Part of a small language model's weights.
Architecture: rotary positions, no biases in attention or MLP, untied embeddings.
MLP neurons of a small language model. Each row is named by its layer, matrix (gate and up: input weights) and neuron, and shows model dimensions 96-159. Each number is 200 + 40 x the weight over its row's rms, rounded and kept within 0 to 999. A neuron's up and down rows have the sign that makes its largest values positive.
After each neuron's rows, "fires after" lists the tokens most often just before its 100 highest values on Wikipedia text that the model never trained on.

L3.gate92,246,250,215,223,238,225,226,206,188,260,233,186,256,170,197,191,237,180,198,202,246,202,263,196,189,277,197,139,215,205,194,227,268,274,193,249,80,235,151,228,139,182,154,204,176,256,127,172,167,204,175,257,300,230,214,249,185,198,246,211,189,136,198,185
L3.up92,163,177,193,186,155,243,246,164,215,172,271,123,177,169,241,171,182,201,132,95,225,247,231,235,218,208,206,184,181,129,250,197,191,272,209,215,188,181,233,176,226,210,169,163,215,182,104,140,193,251,145,198,208,182,186,175,219,254,192,86,147,147,179,166
fires after: "\"", " |", " Republican", "voiced"

L6.gate1444,186,216,230,207,221,215,159,188,177,153,293,142,259,225,250,192,145,223,159,271,149,209,231,143,197,138,163,172,271,193,174,163,147,200,258,254,170,200,225,229,228,218,230,214,181,239,222,204,242,188,253,166,270,190,131,202,189,202,190,212,122,227,242,193
L6.up1444,197,144,179,250,165,228,225,222,202,233,205,203,166,155,228,134,148,206,195,211,153,182,229,167,138,214,218,282,265,158,234,194,190,119,216,172,203,227,161,153,194,208,201,135,199,191,190,183,260,204,153,217,262,140,167,189,186,179,111,255,226,164,199,225
fires after: " ", " $", " a", " £", "$", " two"

L3.gate1120,224,174,176,218,172,288,230,120,223,270,193,150,163,278,153,237,218,260,254,141,158,219,215,176,203,176,169,267,233,167,203,264,197,190,219,281,183,201,219,183,233,245,204,275,244,204,194,220,276,186,114,230,195,181,196,218,225,248,168,295,219,156,184,217
L3.up1120,225,158,275,179,222,144,222,185,319,261,134,164,202,189,162,253,203,133,158,190,205,182,215,197,248,178,138,195,223,141,224,175,214,199,211,191,181,203,174,157,235,174,186,128,194,174,262,222,239,226,204,284,273,166,127,255,156,189,255,137,139,211,230,228
fires after: ",", "=="

L3.gate1312,163,151,240,235,193,176,172,238,188,174,139,219,166,242,250,187,221,198,185,186,224,220,194,222,166,298,169,243,185,225,273,179,265,262,223,158,176,256,215,154,242,226,159,191,152,206,215,161,178,221,255,251,202,186,234,199,222,214,234,220,285,205,209,210
L3.up1312,236,234,263,176,221,157,225,167,167,159,148,237,230,211,254,140,209,164,170,248,179,191,228,202,170,252,290,174,204,154,209,258,178,228,212,201,231,196,170,152,217,259,222,206,159,207,153,248,228,204,182,238,267,87,172,135,256,215,288,226,202,61,202,158
fires after: " ", " |", "-"

L3.gate947,178,226,161,229,223,260,170,165,230,165,166,141,246,214,131,191,157,227,252,176,189,131,190,186,242,173,98,204,192,215,147,192,180,207,246,211,171,164,249,139,225,177,132,140,253,203,276,149,201,279,174,216,215,178,229,209,162,174,241,273,187,214,183,318
L3.up947,189,215,132,222,190,262,206,158,229,238,182,221,120,220,198,208,186,179,153,169,143,172,188,134,252,120,247,126,234,221,129,306,207,247,339,231,172,211,278,180,216,206,178,187,216,175,244,154,167,203,192,201,262,232,202,211,255,171,239,247,240,146,179,209
fires after: ".", ".\n\n", "==", " that"

L3.gate1596,193,189,195,198,174,225,142,187,231,225,225,167,173,238,164,211,247,203,150,238,232,142,168,206,202,160,204,237,225,251,243,232,162,191,189,217,191,181,216,111,202,248,125,223,217,159,248,157,182,170,165,171,210,264,293,132,147,168,270,269,150,207,100,170
L3.up1596,150,220,203,194,198,209,147,275,226,203,187,221,185,205,233,154,179,225,186,179,280,162,205,232,209,213,214,125,213,174,92,204,253,123,199,142,166,243,185,140,274,188,136,204,171,194,247,153,132,161,275,226,195,173,164,205,125,210,212,173,179,174,182,193
fires after: " as", ".", "-", "===\n"

L3.gate719,202,226,203,216,282,200,180,144,161,209,266,223,157,254,219,189,210,188,248,233,291,258,168,287,193,218,242,224,193,209,153,274,210,230,220,178,190,181,184,147,253,222,219,243,250,159,209,196,171,250,208,172,184,277,217,196,237,141,137,161,215,199,212,214
L3.up719,213,198,226,216,220,199,186,192,169,184,281,194,125,276,256,161,210,234,201,239,250,166,214,247,179,257,155,224,213,195,154,247,159,225,113,110,205,172,160,300,155,139,186,176,299,208,239,272,187,260,184,148,140,247,247,190,195,229,220,172,186,244,183,286
fires after: " ", "–", "|", "12", "11"

L6.gate1470,258,176,186,166,242,219,208,203,186,248,304,192,135,226,238,225,204,207,175,177,108,197,256,226,188,187,289,167,177,209,167,200,245,248,156,233,236,233,136,234,193,247,224,167,102,219,216,208,198,210,199,209,188,121,215,164,231,214,249,183,176,251,188,226
L6.up1470,223,245,193,160,171,275,175,115,170,214,166,137,195,169,161,192,228,207,198,142,185,142,210,173,164,245,194,208,258,156,174,124,255,242,199,218,193,218,172,197,212,231,226,206,219,174,160,168,185,286,207,132,244,252,232,247,266,225,164,159,198,276,220,228
fires after: " ", " (", ".", "–", "″N"

L6.gate1505,202,199,218,154,272,226,166,182,201,182,135,203,248,210,184,190,171,178,212,233,287,228,281,259,172,264,212,222,171,192,213,189,161,223,207,226,143,227,235,260,253,167,130,274,193,134,221,233,188,205,166,216,147,157,222,181,208,147,155,205,147,205,129,138
L6.up1505,189,216,309,195,213,250,198,170,179,167,169,125,233,119,226,186,212,216,234,156,205,245,123,153,217,216,285,273,250,227,208,218,149,159,282,256,193,281,236,231,129,157,157,244,218,224,150,222,214,165,178,146,204,159,220,177,213,145,204,172,150,205,207,221
fires after: ",", " "

L3.gate25,223,221,242,172,153,204,154,159,209,248,286,158,159,212,152,186,271,260,195,224,283,191,243,187,293,171,206,163,190,162,217,163,184,202,156,140,114,160,191,248,176,201,127,162,203,278,203,133,187,265,212,232,217,196,184,178,197,201,108,226,207,198,203,177
L3.up25,200,206,195,281,224,218,215,242,237,142,178,217,216,258,203,202,191,170,247,150,198,200,231,144,262,230,152,146,172,230,111,125,184,226,127,240,209,196,191,193,158,173,189,283,211,159,249,179,200,212,227,227,181,202,166,239,185,212,208,171,200,154,137,213
fires after: ".", "′", "°", ","

L6.gate1308,277,203,215,179,199,157,183,131,195,175,240,210,182,229,145,214,215,143,222,170,165,245,253,274,141,140,197,229,225,152,185,188,191,258,140,269,204,285,195,170,223,175,139,213,183,208,141,208,162,172,244,204,195,271,236,240,231,251,196,238,200,236,266,243
L6.up1308,238,201,198,176,237,238,196,232,162,189,307,200,181,200,185,190,177,231,244,186,254,213,208,236,217,177,205,250,246,192,272,158,242,229,160,203,186,201,197,248,203,311,181,140,200,218,282,270,143,193,205,192,171,159,285,172,201,144,220,189,235,204,215,231
fires after: " ", " (", "–", "|"

L6.gate90,237,274,258,170,148,257,239,250,162,267,254,179,264,288,220,198,180,182,204,244,218,239,135,169,207,196,196,235,277,216,133,190,204,130,161,236,271,168,215,171,225,152,155,273,163,182,250,155,181,184,159,100,216,200,287,182,209,186,188,229,172,151,185,185
L6.up90,253,195,230,129,227,215,213,161,204,179,122,237,192,178,236,174,192,198,126,242,236,128,187,208,252,160,199,270,227,179,213,191,220,140,258,166,132,150,264,178,247,219,249,190,156,207,163,189,190,195,177,157,196,196,165,187,190,232,170,176,164,84,214,174
fires after: " "

L3.gate1377,234,189,202,271,181,220,160,254,157,244,233,277,178,243,229,246,200,204,210,195,227,178,251,232,230,208,161,149,289,230,258,132,235,207,261,204,212,211,229,193,279,178,175,199,228,235,213,195,276,198,211,210,211,176,171,220,177,198,145,177,214,242,163,176
L3.up1377,240,189,236,216,158,245,209,219,232,189,140,207,201,202,149,238,225,181,78,175,208,201,248,221,276,161,229,179,202,286,248,160,243,269,90,213,235,196,220,186,268,215,158,184,174,295,213,144,173,182,200,205,202,235,140,215,230,194,142,226,164,209,156,123
fires after: "-", "″E", "\n", "″W"

L3.gate177,198,207,140,226,157,193,205,136,216,194,191,217,196,270,219,184,196,298,213,181,245,203,186,266,266,259,216,264,163,221,193,232,229,209,124,221,218,245,204,146,217,194,154,195,183,240,208,235,188,241,111,269,213,148,233,140,256,197,147,129,137,150,151,244
L3.up177,218,226,228,188,197,160,244,207,188,189,189,154,192,150,202,200,237,197,210,222,184,166,185,199,194,104,207,147,102,210,285,181,211,188,235,198,211,249,179,232,172,182,203,211,278,146,269,132,190,207,147,264,166,118,184,164,226,124,176,200,234,175,259,203
fires after: " |", " Player", " Candidate"

L6.gate655,219,188,156,238,201,182,212,228,245,175,162,192,215,160,250,234,179,217,213,216,253,274,164,239,224,215,173,173,203,206,227,202,283,197,146,193,156,209,233,233,225,231,251,234,212,205,196,238,212,299,229,232,163,168,255,130,194,226,220,221,167,186,154,157
L6.up655,223,215,179,215,206,126,248,171,201,221,193,203,185,275,219,209,150,194,253,202,147,202,130,200,244,272,207,143,264,190,214,165,175,149,257,233,95,229,187,257,97,267,180,186,201,160,184,238,220,158,208,242,178,184,135,243,192,271,212,273,187,148,207,206
fires after: " ", "°", ","

L3.gate554,217,157,256,247,210,193,171,230,245,171,147,206,186,171,204,184,166,259,214,236,167,171,211,231,210,116,170,142,186,220,211,223,261,200,241,216,212,191,189,143,243,209,168,240,185,217,182,171,217,207,259,250,205,225,130,237,232,208,191,189,190,196,156,186
L3.up554,233,216,188,245,149,165,227,136,163,135,255,183,239,147,243,203,214,186,165,214,256,228,215,124,186,234,244,233,202,175,197,241,234,182,235,148,231,177,192,189,144,251,142,114,141,236,227,113,191,187,166,209,205,254,153,249,246,159,179,224,122,195,169,169
fires after: " ", ".\n", ".", " |"

L3.gate168,190,177,223,164,154,220,214,218,237,225,260,258,162,131,258,213,188,176,175,210,230,232,182,135,237,124,156,239,143,199,199,196,197,172,175,144,167,188,185,187,176,188,210,182,195,167,236,130,208,130,157,181,200,200,158,202,241,242,287,210,210,252,188,212
L3.up168,172,213,247,249,219,179,196,246,145,233,73,219,157,166,203,271,190,176,244,126,133,222,214,164,196,218,208,187,211,206,189,182,242,176,251,164,130,283,226,127,197,235,133,83,185,209,115,212,213,232,132,189,222,182,167,218,216,218,192,217,185,232,175,198
fires after: " the", " a"

L3.gate194,273,137,200,254,233,204,229,199,147,188,191,182,175,212,168,265,271,217,218,227,249,166,125,209,233,210,171,192,210,233,243,173,268,274,250,160,241,178,241,164,155,176,164,211,174,142,187,239,237,266,142,178,287,190,246,180,164,215,163,121,187,216,258,221
L3.up194,200,212,112,206,226,207,224,212,182,112,196,235,184,178,252,197,135,134,183,210,170,212,147,181,269,116,191,281,197,173,266,150,178,167,166,236,202,206,203,246,205,164,129,222,223,191,186,171,221,139,194,231,194,219,151,177,166,214,183,137,151,156,185,154
fires after: " |", " his", " her", " their"

L6.gate1719,234,233,263,120,191,212,143,192,194,201,201,192,178,208,159,179,229,127,203,198,216,177,259,187,200,151,121,135,138,119,158,234,223,179,164,192,202,187,290,253,146,274,222,252,232,145,260,225,225,206,179,154,273,160,195,225,286,249,227,196,245,277,215,262
L6.up1719,189,216,164,118,226,202,151,163,208,221,175,161,240,257,185,178,246,146,214,160,354,216,200,151,163,230,196,185,240,213,176,231,174,176,231,182,144,157,245,207,236,157,120,253,181,257,221,237,253,197,216,162,85,195,280,194,242,241,177,221,189,229,142,188
fires after: " ", " (", "–"

L3.gate1148,208,150,223,259,92,161,225,265,190,188,240,167,234,217,295,148,185,216,204,259,149,211,206,151,247,193,228,230,241,202,276,134,224,203,255,275,264,210,239,207,216,228,193,238,205,243,231,191,254,183,228,251,224,171,145,197,248,186,201,182,147,196,179,215
L3.up1148,193,207,222,254,242,191,192,205,87,192,207,138,249,246,210,98,223,190,194,242,134,243,182,137,217,218,259,160,188,225,282,181,242,196,220,196,143,158,243,240,194,246,183,158,225,234,154,144,215,168,201,212,175,148,185,266,249,131,214,226,221,221,176,250
fires after: " was", " were", " being", " |", "."

L3.gate1361,215,245,137,149,132,219,278,136,203,306,220,197,214,195,200,310,240,254,175,220,195,215,137,220,146,185,228,178,264,197,212,143,283,191,167,196,241,145,190,210,229,184,251,238,246,222,228,227,227,182,213,169,314,147,242,251,240,196,247,229,219,271,153,241
L3.up1361,171,222,139,144,188,192,175,290,196,197,220,194,192,224,156,200,182,250,230,213,164,197,245,266,153,187,257,190,174,203,175,262,196,175,215,281,237,257,198,158,175,177,147,188,150,293,179,171,216,246,264,180,146,190,135,170,179,201,205,218,239,233,178,170
fires after: "-", " the"